MLP neurons of a small language model. Each row is named by its layer, matrix (gate and up: input weights) and neuron, and shows model dimensions 112-207. Each number is 128 + 32 x the weight over its row's rms, rounded and kept within 0 to 255. A neuron's up and down rows have the sign that makes its largest values positive.
Before each neuron's rows, "fires on" lists the tokens most often at its 100 highest values on Wikipedia text that the model never trained on; "fires after" lists the tokens most often just before its 100 highest values on Wikipedia text that the model never trained on.

fires on: "0", " first", "th", " early", "-"
fires after: " the", "8", "7", "2", "9", "6"
L5.gate975 [128 104  82 104  99 201 110 158 165 106  94 117 108 118  61  88 161 127 155 119 148 121 104 129  97 143 187 128 118 151 109 112 160 113 123 147  89  99 142  99 130 176  94 119 127 154 133 112 153 151 150 109 113 149 131 114 178 153 153 108 103 168 133 114 148 136 104 116 146 146  95 163 186 120 123 145 118 130 126 149 119 132  99  96 105 113 109 149 180 127 140 116  88 137 128 174]
L5.up975 [137  62  55 103 126 107 125 154 160 135 100 154 168  51 156 188 109 120 104 152 133 115 116 146 113 105 141  41 122 145 151 166 176  92 131 128  89 133 143 110 115 174 160 100 120 159 142 115 148  66 135 108 111  88 136 120 138 127 129 115 120  99 134 213 125 130 170  85 145  66 116 119 188 103  71  88 138 167 104 194 160 141 156 102 159 164  90 152 163 113 114 129 184  95 114 130]

fires on: "1", " ", " of", "-"
fires after: " ", " age", " the", " COVID", " of", "born"
L5.gate1139 [136 161  80 138 175 119 164 188 143  77 182 121 136  97 105 126  69 172 141  88 102 171 125 165  96 144 119  85 126 136 144 176 166 137  42 163 146 154 140 122 157 185 155 135 114 148 106 134 170 136 151 166 145 157 126  86 143  99 191 136  85 101 134 130 120 157 152 140 125 113 109 128 136 153 180 121  76 120 138 194  69 193 111 163  72 153  80 103 123 127 168 166  89 127 104 124]
L5.up1139 [ 86 121 110 104  95  63 126 196 166  80 172  79 108  97 136 135  73 143 179 163  62 201  58 178  45 114 187 119 134  88 194 124 124 113 104 147 145 134 114 193 126 147  99 109 146 142 126 192 136 113 125 181 120 150 126 151 120 126 183 165  90 107 148  74 171 155  81 143 139 158 123 140 104 166 140  99 120  81 163  44 112 164 152 121  73 136 116  84 147 129  82 140  98 134 154  99]

fires on: "5", "8", "4", "3", "7"
fires after: "8", "1", "0", "2", "9", "5"
L5.gate1455 [ 85 115  71 157 128 101 111 128 144  59 146 140  71 177 135 117 124  83 158  80 125 110 181 159  68 112 141 114 123 116 107 178 184 134 138 187 125 147 153 174 104 139 120  93  65 126 131 108 165 154 125 159  92 168 125 136  82 138  91 165 168 149 149 135 166 129 124 107 175 100 129 122  89 106  72 121  78  74 117 113 127 146 140 104 162  49 148 148 111  77 117 117 122 128 113 114]
L5.up1455 [ 72 152 146  85 119 149 112  93 143  84 120 115 105 125 139 120 101 102 141 191 115 106 142 114 116 126 128  90 126  92 101 148 147 144 126 192 105 191 142 108 169 123  97 146 117 149 176 148 144 151  81  84 142 166 141  98 154 139 142 138 133 109 109 106 116 116 192 125 134  78  81  89 100 125 152  97 123 131 139 149 102 129  92 105 129  58 106 174  91 135  90 162  77 103 164  71]

fires on: "\n", ":", " in"
fires after: "\n"
L5.gate1023 [148  95  82 136  87  91  89  85  40 107 126 113 126 118  66 105 134 128 121 161 143 144 103 126 147 181 139 140 124 125 130 106 126 160  92 105  85  73 112 119 143 140 177  91 144 104 106 156  95 145 121 120 124 112  97 117 134 139  72 123  72 171 130 109 121 144 158 151 195 196 207 176 119 187 154  87  66 144 132 180  78  71  95 120 149 149 155 200 126  85 126 104 102  92 113 195]
L5.up1023 [135 128 102 164 108 144  95 130 102  98 160  84  84  80 149 111 138 114 112 162  86 196 165 109 192 134 105 108  65 170  56 111 112 174 167 104 135 155 122 172  95 167 200 157  62 102 170 177  72  98 128 165  83  83  98 113 116 150 121 186  44 136 130 156 100 135  71 116 129 140 134 102 129 144 182 109 114 150 137 145 125 138 124 134 108 126  99 136 154 197 149 134 130 129 155  95]

fires on: "-", ",", ":", "|", " and", " ;"
fires after: "\n", " Genus", "um", "te"
L5.gate1414 [168 176  90 137  91 149 134 184 103  88 104  85  79 134  69  86 126 162 121 143 128 129 104 142 136 137 117 158  90  96 141 110 166 153 162 126 119 103 152 190  29 111 128 102 109 176 136  66  91 174 135 127  93 216 161 179 181 130 131 179  80 114  37  98  98 156  91 119 186 203 144 149 131 127 121 130 174 141 131 130  65  87 104 143 117 188 162 131 127 219 110 120  70  84  99 167]
L5.up1414 [130 145  73 122 117 125 125 164 124 176 124 119  87 123 107  95 143 167 125  97 103 101  86 112 154 168 131 139 137 107 152 129 178 171 171 147 159  83 171 131  81 122 109  81 143 173  79  78 108 155 147 139 156 118 140 152 167 121 138 108  79 144  18 107 160 134 145 112 193 179 157 161 118 146 166  97 147 175 115 158  46 123 156 105  88 126 140 104 142 233 131  79 116  90 112 156]

fires on: "9", "0", "th", " All", "8", "2"
fires after: "1", "2", "9", " ", " the"
L5.gate110 [ 87  82 134 128 144 135 157 116 180  93 107 139  80  84 144 103 142 214 144 111 140 131 163 130 126 125 132  98 174 161  72 142  57 137 125 132 141 131 153 118 131  96  66 115 159 172 103 114 164 114 144  62 108 114  41 136 139  99 129 111 138  88 137  83 135 148 104  70 110 145  97  83 160 141 148 100  88 141 106 135 123 133 121 120 155 121  77 116 134 148 166 166 145 122 116 128]
L5.up110 [149 112 197 136 143 171 127  80 146  80 140 161  96  74  81 155  91 132 196 106 131  95 108 105  96 142 147 164  90 188 110 174 109  74  92 141 127 125  53 145  85 157 156 140 151 136 153 120 139 155 157  93 131 136  62 134 110  83 110 139 153 135 119 139 111 144  64 133 128 153 106 153 163 151 120 109  93 128 163 146 111  84 133  86  62 121  71 159  93 115 114 183 145  99 120  73]

fires on: "8", "0", "5", "6", "1", "4"
fires after: " ", "1", "2", "4"
L5.gate722 [113 116 139 145 109 150  90 105 155 121 103 104 140 129 100  99  95 146 182 139 163 100 163 134 158 186 166 167  49 175  71 189 151  80 183 201 124  80 183 201 116 158 144 152 132 142 177  90 120 151 137 102 126  65 129 134 151 158  90 149 133  68 101 156 106 172 146 165 136 103 118 120  60 171 146 130 118 171 149 132 145  88 124 185 109 157 127  91 149 129 164 162  83 135 168 112]
L5.up722 [133 137 166 135  78 112 115  77 172  88 100  77 126 160  93 201  93  69  92 137 153 138 135 125 128 115 136 112 126  98  61 105 130 132 177 151  73  60 122  95 107 117 109 121 161 156 123 108 186 153  95 115 172 100 176  90 139 127  97 121 144 100 115 133 121  93  92 109 106 102 106 114 133 132  99 100 109 171  92 172 157  66 104 157 131 106 143 111 163 142 115 125 100 158 191 105]

fires on: " first", " best", " only", "th", " second", " most"
fires after: " the", "s", " of"
L5.gate775 [210 188 107 132 130 122 150 153 125 119 130 201 126  63 115 206 111 172 122 136 129 142 142  55  88 149 111 129 140 118 106 151 154 104 100  65 160 188 140 118 175 104 139 183 141  90 177 137  74  94  98  93 137 161 129 192 165 161 149  97 132  97 120 145  89  97 204 123 154  52 132 192 172  97 115 182 171  59 114 115 165 109 169 149  91 122 108 158 187  78  58  80 116  95 103 176]
L5.up775 [204 117 160 183 117 154  67 125 107 121 123 141  96  48  78 130 155 102 136 139 139  96 147 109  60  74 134 188 132 130  50 143 116 154 125  98 115  80 142 124 123 159 160 150 104 137 192 153 126 123 116  86 115 152 142 142 104 124 127  86 122 156 127 164 128 120 147 120 151  90 180 178 159 103 126 133 171  92  65 135 145 104 135 149  80 121 101 140  96 133 138 105 104 172 120 132]

fires on: "0", "1", "3", "5", "2"
fires after: "0", "–", "5", "9", "8", "2"
L5.gate330 [106  92 161 171 156 129 129  72 156 101 131  75 144 120 145 147  93 120 109 115 134 106  98 137  93 178 159 149  71 177 145  87 147 156 188 107  86 105 129  99 114 100 108 134 163 130 121 176 142 158 134 153 168 102 152 165 138 176 129 147  94 155 139 137 119 219 113  89 142 148 114 110 110  84 153 123 114 118 147 143 131  71  79 141 113 137 112  96 128 145  75 115  96 157 114 162]
L5.up330 [ 96  77 115 170  70 128 129  99 142 146 138 107 161 113 137 121 106 107 133 166  76 169 176 130 130 174 138  56 198 137  82  87 182 169 185 152  89 101 112 128 112 163  76 121 117 129 190 137 170  90 116 104  80 112 131 123 131 160 108 157 117 157 101 137  97 113  87  97 135 185 131 123 218  82  52 182 175 131 124 137 120 159 145  67 113 105 169 116 110  54  88 122 129 104 108 160]

fires on: " of", "-"
fires after: " one", " some", " One", " three", " many"
L5.gate1062 [151 142 113 137 186 153 105 136 122 116 162 167 158 122 104 127 127 130 185 100 158 134 140 157 110 141 117 119 106 148 111 115 118  71 101 118 118 143  86 140 125  98 169 102  96 123 168 154 120 173  88 150 102  95  80  59 139 126 148  88 148 136 104 146 118 178 130 124 136 173  55 128  85 115 109 128 144  91  94 130 125  93 122 121 148 185  79 118 154 226 127 181 113 152 119 125]
L5.up1062 [ 95 138 133 145 174  80 179 124  95 151 191 173  87 139 118  93 150 116 135 101 139 156 129 152 118 137 156 102 110 124 110  74 109 133 123  92 207 132  93 146 150 134 140 111  94  80 169 175  84 150 160 182  94  89 167 146  84 128  98 131 137 165 115 146 156 243 135 105 110 104 119  92 103 113 108 121 125 126 116 154 114 132 195 104 119  84 141 155 131 187 216 145 124 115 157 186]

fires on: "2", "1", "0"
fires after: " ", "2", "1"
L5.gate1473 [147 209 110  75  50 123 158  59 194 119 144 148  99 101 126 127 132  88 166 151 185 176 167 115  71 155 129 108  99 133 114 196 127 151 124 198  87 141 114 154 164  93 146 136 158 139 124 105 103 127 105 146 141 171 155 124 104 112 157 116 162 117 104 140 159 143 130 101 155  89 112  80 110 143 116 145 123  80 121 109 141 124 128 117 107 117 119  68 120  76 142 127 175  80 133 148]
L5.up1473 [ 94 146 168 150  95  34 136 101 168 200  84 120 103  62 124 116  68 126 138 154 184 143 119 107 133  91 147 182 109 115 106 103 153 134 102 153 130 123 112  91  80 117 104 143 100 110 145 123 155 180  71 119 106 116 165  96  85  92 164  92 120  90 154 120 169 162 158 140 138 148 141 126 149 160 141 115 112  90  97 134 163 163 120 138 142 151  97 142 136 122 157 130 110 103 130 114]

fires on: "\n", " -", " of", " ("
fires after: "\n", " ", " School"
L5.gate1054 [150 148 130 105 138 133 148 103 143 123 129 107  33 128 140 180 117 116  61 126  79 144 119 140 177 161  72 124 112 161 148 146 145  97 165 127  88 132 132 121  98  85 137 109 150 147 145 121 132 178 155 163 111 111 132  96 153 173 185 154 115 152 136  92 116 121  86 189 151 104 149 223 140 166 147 138 138 128  68 143 146  91 120 198  88 118 106 132 170 201 140 119  77  72 156 145]
L5.up1054 [137 165 110 127 140 149 147  94 168 131  64 143  94  98 117 149 108 118  80 133 123 191  92 130 153 150 115 125 114 103  55 180 104 154 177 151 153  91 105 135 109 118 155 120 158 163 174 150 157 154 131  84 122 130 141 146 145 120 158  98 117 124 120  87 115 170 103 143 128  98 105 224 118 138 177 118  88 149 104 157 129 159 132 148 119  64 113 105 179 204 130  70 105  92 153 185]

fires on: "0", "9", "7", "2", "1", "8"
fires after: "9", "1", "8", "7", "2", " "
L5.gate196 [ 90  97 122 128 130 115 142 130 205 145 104 123 158  58 123 130 146 141  98 131  95 109 133 149 105 108 119 111 129 168 108 138 120 143 106 149 101 102 146 103 140 139 132 104 145 147 145 136  81 143 144  57 123 116  93 121  78 118 182 155 103 157 115 187 103 117 106 151 137 116 158 142 107  83  75 125 107 110 181 189  57 116 142 121 149 121 116  82 149 102 173 106 118 137 149 136]
L5.up196 [153  90 122 103 122 131  75 149 128 146 193 117 159  67 122 189 178 150 114 159 139 111 174 140  86 106  59 111  99 157 126 138 120 203 128 121 123 155 106 134  70 117  98 102 142 120 100 140 183 192  93 139 104 128 114  86 115  75 161 108 150 144 157 118 152 144 132  69 107 175 101 124 197 100 168 144 141  91 102 117 123 102 162 122 148  71  91  86 133 141 129 209 149 160 109  94]

fires on: "\n", "-", ".", " under"
fires after: "==", " ==", "\n", " re", " pre"
L5.gate1339 [196 195 161 119 103 103 139 131 147 162 113  69 103 150 181 155 134 158 133 148 127 141  69 100 144  82 116 181 166 143 141 159 174 125 133 150 139 144 155 125 166 130 107 104 124 168 141 115  81 157 160  90 187 128 121 137  95 158 157 120 105 138 143  99 183  76 156  95  94  82 121 115 144 141  90 184 140  97 150  59 128  89 100  85 111 151  98 113 139 126 146 153 122 157 145  94]
L5.up1339 [192 144 121 132 130  94 143 135 134 160 104 117 103 145 159 100 145 121  97 133 108 121 112 117 124 156 177 137 145 124 136 130 144 131 119 195 155 163 160 119 164 163 159 113 117 140 129  68  51 152 182 149 120 167  68 165  91 165 157 145 131 131 126 117 180  87 106 139 150 120 158 125 150 119 114 149 158 113 102  75 115  69 111  84 116 123  95 151 123 121 141 128 113 147 136 128]

fires on: "2", "j", "1", "h", "i"
fires after: " ", " Azerbai", "\n"
L5.gate409 [130 172 169 134 133  73 146  84 252  97 120 165 142 131 146  78 135 165 165 112 173 115 152 117  84 118 125 191  65 108 122 136 121 104  90 152 129 111 129 231 154 125 161  88 132 141 112  99 104  91 119 159  80 142 100 149  90 125 117  99 141 137 117 191 152 182 120 108 106 104 122  69 126 142 136 150  78 146 113 114 114 129 137 104 170 158  90 130 132 167 154 111 120  92 142 120]
L5.up409 [134  99  71 122  40  92 132 117 171 114 139 121 105 120 159  75 125 122 183 162 185 128 140 129  92 160 147 160  96 126 106 129  95  80  48 119 141 165  91 178 201  97 160 104  75 149 118 102 170 129 175 209 198 117 111 178  81 106 114  99  81  91 127 132 156 158 105 119 145 112 120 117 103 161 120 143  87  80 134  89 105 100  96 156 145 161 107 145 135 126 167 109  97  87 125 178]

fires on: "1", "4", "2", "3", ",", "7"
fires after: " ", "1", "2", "4"
L5.gate1050 [124 183 174 122 111  99 110 184 100 160 132 127 125 117 126 137 112 192 119 111  93 120 104 190  54 161 142 167 108 105 100 123  63  96  91  88 118 130 155 167 114 137 130 153 146 144 119 115 144 194 119 158  71  38  86 207 116 108 122 116 143  95  83 130 138 169 144  88 109 130 125  88 192 126 141 130 199 115 127  87 191 118  92 214 113  81 147 138 111 141 151 109 118 127 113 136]
L5.up1050 [111 151 136 107 130  87 102 120  92 139 125 122 122  96 157 142 117 180 119 172 146 136 148 137  59  36 136 144 154 116 116 104  50 117  94  66 138 133 131 175 108 145 150 134 142 136 162 101 118 157 132 123  74  52 122 170 141 117  82 143  70 164  79 118 102 123 147 112 108 125 139 143 170 242 128 178 155 114 116  81 141 142  57 143 157  81 158 105 130 181 147 114 164 147 137  97]

fires on: "\n"
fires after: "==", "===", " ==", " ==="
L5.gate396 [167  71 100 115 133 114 172  70 148 157 149 147  85 111 133 120  76 154 137 193 180 113  86 130 133 127 127 137 126 129 147 154 146 123  68  98  87  81 190 102 198 121 139  57  94 199 114  98 112 129  96 169 113  83 129 100  93 128 161  92 121 137  99 111 142 142 113  93 106  95 135 155  88 171 132 167 150 145 137 161 134  99  88 135 184 103  83  70 138 103 122 168 132 127 145 144]
L5.up396 [178 125  77 134 125 169 138 143 133 182 159 101 107 133 137 125  59 135 125 220 145  88  78 106 108 101 129 177 162 129 141 163  81 106  92 135 143 146 151 143 171 122 112  84 156 159 112 105  77 102 125 160 108  82 116 143 107  84 162 127 150 160 114  98 115 127 140 113 138 118 151 136 131 159 124 179 140 101  96 144 177  88 152  71 151  45 103 110 108 136 116 141 110 130 134 118]

fires on: "1", "2", "3", "0", "6", "5"
fires after: " ", "1", " $", " (", " £"
L5.gate1214 [ 52 116 121 142 103 121 100 179 134 202 130  85  78 145 100 153 108  84 143 158 141 128  87 144 121 168 101 156 138 106  86 167  79  65 120 168  98 138 163 132 139  90 169 129 106 153  62 125 101 121 168 167 143 132 106 180 132 111 118  79 147 163  69 109 125 152 153 121 112 189 112 113 154 116 125 130 136 120 155 149 142 136 116 168 124 115  77 148 136 176 111 147  94 132 142 126]
L5.up1214 [ 89 125 142 131  44 101 106 161 106 196  92 102  69 145 118 125 105  87  79 112 168 154 152  84 131 161 116 156 132 118  83 118  89  94 126 173 133  96 139 109 124 153 117 142 126 133  96 145 134  96 131 162 109 151 132 165 151 117 121 129  82 145 135 103 131 126 114 130 115 188 191  81 192  78 133 111 122 144 161 120 134  98 118 164 137  89  80 131 103 179 155 105  76 105 161 120]

fires on: ":", "-", "="
fires after: "\n", " by"
L5.gate877 [151 171  74 153 123 136 131 132  74 102 147 150  66 143 157 127 178 136 126 143 112  96  82 119 142 137  95  99 159  99 215 134 107 104 132 157  70 198 126  98 131 122 123 128 120 135  89 109 100 132 129 110 115 102 102 111 143 137 140 197 122 119 115 136 101 180 148  97 158 178 155 155 150 191  90  86 124  75 119 157 154 119 144 176 131  91  73 109 107  99 153 162  97  79 114 130]
L5.up877 [142 164 105 161 118 142 119 130  55  74 145 167  87 150 160  97 149 110 148 125 130 111  78 113 139 132 110 100 133  69 237 138 106 115 142 162  81 193 104 108 130 110 132 149 122 191  82  93 139 126 135  78 100 110 107 134 150 130 123 195 126 107 123 154 122 194 164 101 168 158 173 153 144 189  87  93  87  96 117 146 168 120 143 158  88 101  94 132 128  82 154 170  93  65 111 110]

fires on: "0", "9", " ", "2"
fires after: "2", "1", "0", "9", " of"
L5.gate797 [127 110  71  82  82 115 148  98 120 125 170 100 128 122  82 159 103 148 151 139 137 128  88  68 126 140 152 133 116 137  81 104 134 145 119 210 179 102 141 113  99 192 115  92 143 147 131 114 107 175  64 141 125 148  98 127  99 124 123 144 135 129 121 113 114  91  75 115 180  79 154  95 131 182 184 122 113 120 105  95 178 143  99 107 115 171 144 126 114  99 163 136 155 100  64 133]
L5.up797 [ 96 135 140 131  66 113 109  82 169 136 128 119 119 148  85 137 124 158 148 121 143 124 117 149 208 129 103  86 161 110 119 143 115 130 110 144 161  88 126  98 128 142 107 132  85 113 123 152 106 160 144 116  74 134 123  87 185 107  96 152 120 154 155 152 165 118 133 120 212 152 119 179 139 159  94 135 120 150 133 119 108 153 157 101 138  90 163 214 120 120 178 134 112  81 146 105]

fires on: "2", "1", "4", "3", "6"
fires after: " ", "2", "1", "3"
L5.gate72 [ 59 159 125 165 111  79 141 112 140 115 147 180 182 112 146 153  93 115 128  77 114 172 133 130 141 127 146 120  78 151 139 100  87 192 131  96 123 120 203 141  98 132 162  96 187 135 124  88 130 132  78 151 137  44 108 166 110 114 114 126 158 140  96  65 128 185  93 145 111 100 130 168 130 158 160 166 182 132 125 157 172 202 147  91  75  86 132 140 149 133 116  87 103 124 142 176]
L5.up72 [194 122 178  94  84 144  99 133 105  43 167 109  71 126 148 199 192 121 112 110 139  77 153 134  90 142 136  99  96  89 165 178 108 144 183 165  71 140 132 141 113 141  91 185 149 126 142 102 127 145  86 161 128 154 107  70 104 133 125 124 101 183 115 103 110  59 157 146 138 101 107 127 164 102 122  96 120 147 120  90 151 177 112 149  71 117 134 133 156 168 146 137 110 169 127 148]

fires on: " ", " +", " none", " on", " No", " −"
fires after: " |", ","
L5.gate379 [155  80 168 148 165 111 162  90  88 133 109 168 112 139 115 118 135 203  92  72 127 131 100 139  63 141 120 174  75 166 110  68  44 101 167  83 181 156 149 161 127 109 157 112 146 126 106 105 172 113 127 143  24 127  85 131 111 100 126  59 154 109 153  87 143 142  42 129  82 202 154 164 225 172 181 150 150 133 101 152  83 123  91 108 122 184  89 108 123  76 145 165  91 132  73 143]
L5.up379 [146 125 176 131  95 107 131  94 149 149 154 110 115 111 128 135 168 159 122 131 148 128  97  91 143 158 131  98 119 144 134  54  73 158 149  99 126 151 159 144 131 110 124 155 122  91 120  86 148 129 123 101 150 105  85 120 106 116  98  89 125 142 137  84 144 175  78 122  86 132 111  98 172 187 165 123 141 193  72 128  80 155 144 171  91 191 130 135 133 156 220 149 121 124 115 140]

fires on: "\n", "th", " \""
fires after: "\n", "s", " his", "1", "5", " the"
L5.gate268 [118  65 146 154 162 114 144 101 164  40 117 144  70 147 148 119 149 161 201 105 136 166  73 113 146  73 114 139 102 167 119 180 106 128 108 167 104  65 148 153 145 108 133 132  82  68 128 147  98  54 125 113 123 139 108 117 112 171 107 148 103 184 176  99  23 129 147  84 153 174 120 195 154 137 126 144 110 139  80 132 183 120 136 149 115 175  88 136 149 181  75  96 118 115 176 127]
L5.up268 [114 194  84 129 157 125 112 102 122  79 143 131  74 101 165 158 113 109 124 137 179  94 169  74 129 147 136 140 167  88 139 119 170  95  98  59  66 135 113 124 110 103 103 105 148 145 138 158 112 145 112 138 128 170 203  53  91  80 108 100 181 155 119 108 111 105 145  95 124 126 183 122 179 155  75 119 121 137 110 151 135 134 111 196 122 150  70 173 162  61 160 181  98 183 119 176]

fires on: "\n", ":", "C", "="
fires after: "\n"
L5.gate241 [126 129 143 120 125 154 141 184 109  75 114  81  87 143 112  79 101 157 171  85 168 170 110 163 167 102  89 164 132  85 162 150 113 147 101  98 175 135 191 104  94 103 145 149  99 126  98  96  74 109 130 130 154 123 101 124 155 154 133 103 133 139 147  95 106 126 134  98 221 161 172 100 140 172 174  89 173  99  93 157 124 190  93 133  98 160 109 111 178 178 100 130 131 109 105 135]
L5.up241 [156 154 119  69  82 138  40 135  85 172 102 124 157 159 141  97 185 131 105 102 104 135 126 102  77 133 123 147 108 135 120  66  97 142 120 105  93  76 170 185  79 137 179 144 118 140 175 158 100  68  97 107 114 119 167 151 163 157 117 195  93 117 162 149 144 147 133 152 147  97  99  77 112 142  93 137 104 114  74 154 121 153  63  86 139 144 179 115 128 130 109  96 112 152 135 147]

fires on: "=", "|", ":", " ;", " the", ");"
fires after: "\n", "4"
L5.gate710 [104 166 149  87 121 166 104 147 121 148 132 129  95 112 105 104 162  66 160 146  76 134 113  99 129 132  80 147 173 130 198 165  84 145 145 135 158 158 161 150 140 122  88 103 186 154 194  35 137 123 133  65  92 129 190 148  75  85 157 121 111 148  96 140 130 163 207 157 142 176 145 143 174 103 195 107 147  96 148 128  83 120 158 134 154 146 152 108 141 165 120 108 156  76 160 141]
L5.up710 [122 146 162  91 147 125 138 148  74 137 138 109 168 136 133 104  68 136  97 137  60  92 103  77 172 131 127 197 140 103 173 132  86 122 145 103 188 219 101 155 176 104 108 122 159 172 180  66 159 147 104 182 137 134 127 147 123 129 126  48  65 166  57 130 161 131 131 121 146 170 147 158  82 106 136 126  92 153 133 114 128 190 168 136 115 175 141 118 122  97 176 128 131  82 108 103]

fires on: " first", "-", " most", " only"
fires after: " G", " his", "s", " the", "G"
L5.gate548 [120 166  69 142 100 138 142 162 173 125  80 178 114 117 141  57 155 137 134  80 170 134 135 112  85 149  78 163  93 161  92  88  92 168 131 143 124 111 124 115 106 123  78 117 103  98 157 135 108  73  78 110  99 132 105 120 128 155 148 149 135  76  84 157 103 140 144 124 132 108 123 159 161  91 126 108  96  91 125 162 174 130 120 141  85 143 115 163 110 129 156 137 103 181 183 200]
L5.up548 [146  92 153 160 140  66 110 132 123 117 182 152 122  88 118 106 150 103 139 204 161 111 103 171 104 128 123 170 149 173 204  63 131 135 115 120 104  99 123 114 109 141 124 139 111 163 109 182  83 101 130 124  96 194 156 111  85 176 124 136 123 184 139 141 163 150 142 152 119 131 146 108  93 160 108  80 105 160 111  97 189 129  60 123 129 177 147 111 138 119  82 120 169  81 133 105]

fires on: " ", "1", "2"
fires after: " ", ",", " in", " July", " |", " December"
L5.gate443 [ 88 130 150 144 126 105 126  99 123 146 153 171  84  74 128 191  82 132 102 138 100 141 110 122 103  87 117 129 104 187 123 131 106 137 118 168 170 118 134 154 160  81 114 137 113 106 147  17 109 170 157 221 122 122  92 120  76 106 117  79  50 135 155 104 102 193 152  69 137 190 128 116 155 160  96 108  87 108 102 130 152 167 151 165 142  88  90 164 130 152 164 123  94 150 194 114]
L5.up443 [ 94 128 122  70 148  91 132 144 100 102 224 179  76  69 163 123  96 132 145 103 159  63 120 182  82  90 221 114 139 104 147 130 145  94 126 112  95  73 136 169 159 191 127  78  35 136 133 158 128  65 188 144 135 157 140  69  85 114 145  92 122  89 139 121 109  87 119 123 103 142 127 141  87 174  61 169 104 111 109 116 135  86 143 162  90 124 133 158  60 189 116  91  93 134  75  76]

fires on: "1", ",", "9", " ", "2", "6"
fires after: " ", "9", "1", "8", "2"
L5.gate494 [122 131 148 102 134 157 146 152 123 105 137 104  78 128 146 125 137 131 106 139 227  99 170  91  90 123  99  94 143 151  91 118 112 136 134 185 149  67 141 134 174 165 129  97 133 170 117 106 196 160 107 183 166  93 138 140 116 112 146 127 164 141 153 135 149 163 126 118 154 117 140 107 255 135 147 119 179 109 135 122 105 143  87 119 140 123 191 140  89 104  70 140 122 136 105 185]
L5.up494 [159 110 118  98 199 151 136 109 180 128 109  96 148  89 126 101 130 128  82 162 159 154 123 116 126  94 126 123 148 114  86 144 162  92 154 167 148 176 146 160 163 198  77 150 114 128 135 100 115 157 181 130 189 117 154 167  84 149 147 122 159 155 108 181 132 121  89 109  55  98  95 105 168 172 118 143  78  77 122 166 110  92 113 107 122 178 218 114 134 156  58 108 124 141 119 122]

fires on: " the", " of", "s", "'", " \"", "-"
fires after: " of", " one", "'", " world", " it"
L5.gate763 [117 131 105  82 142 170 161 106 115 110 185 150 130 120 124 128  84  71 140 121 187 182 143 159 160 129 153  84 163 127  95 134  78 120 130 100 168 121 129 145 187 152 120 197 155 100 176 148  80 144  47 121 157 144 130 172 120  93 195 165 154 140 166 120  91 137 176  76 133 166  69 129 143 107  82 115 145 114 124 130  94 155 140 119 107 110 150 154 184 114 163 124 147 156  85 130]
L5.up763 [171 138 106 132 157 152 163 118 134 105 126 187 105  46 151 164 102  69  95 134 115 157  91 108 116 145 165 107 143 101 110 171 105 151  71  57 162 167 201 168 136 159 121 150 170 152 173 141 126 106 148 187 123 150 133 170 131 126 135  92 140 149 139 112  70 120 119 143 145 226  69 172 123  50 107 120  98 118 180 126  73 150 150 130 106 110 129 119 182  89 124 128  86 167 129 137]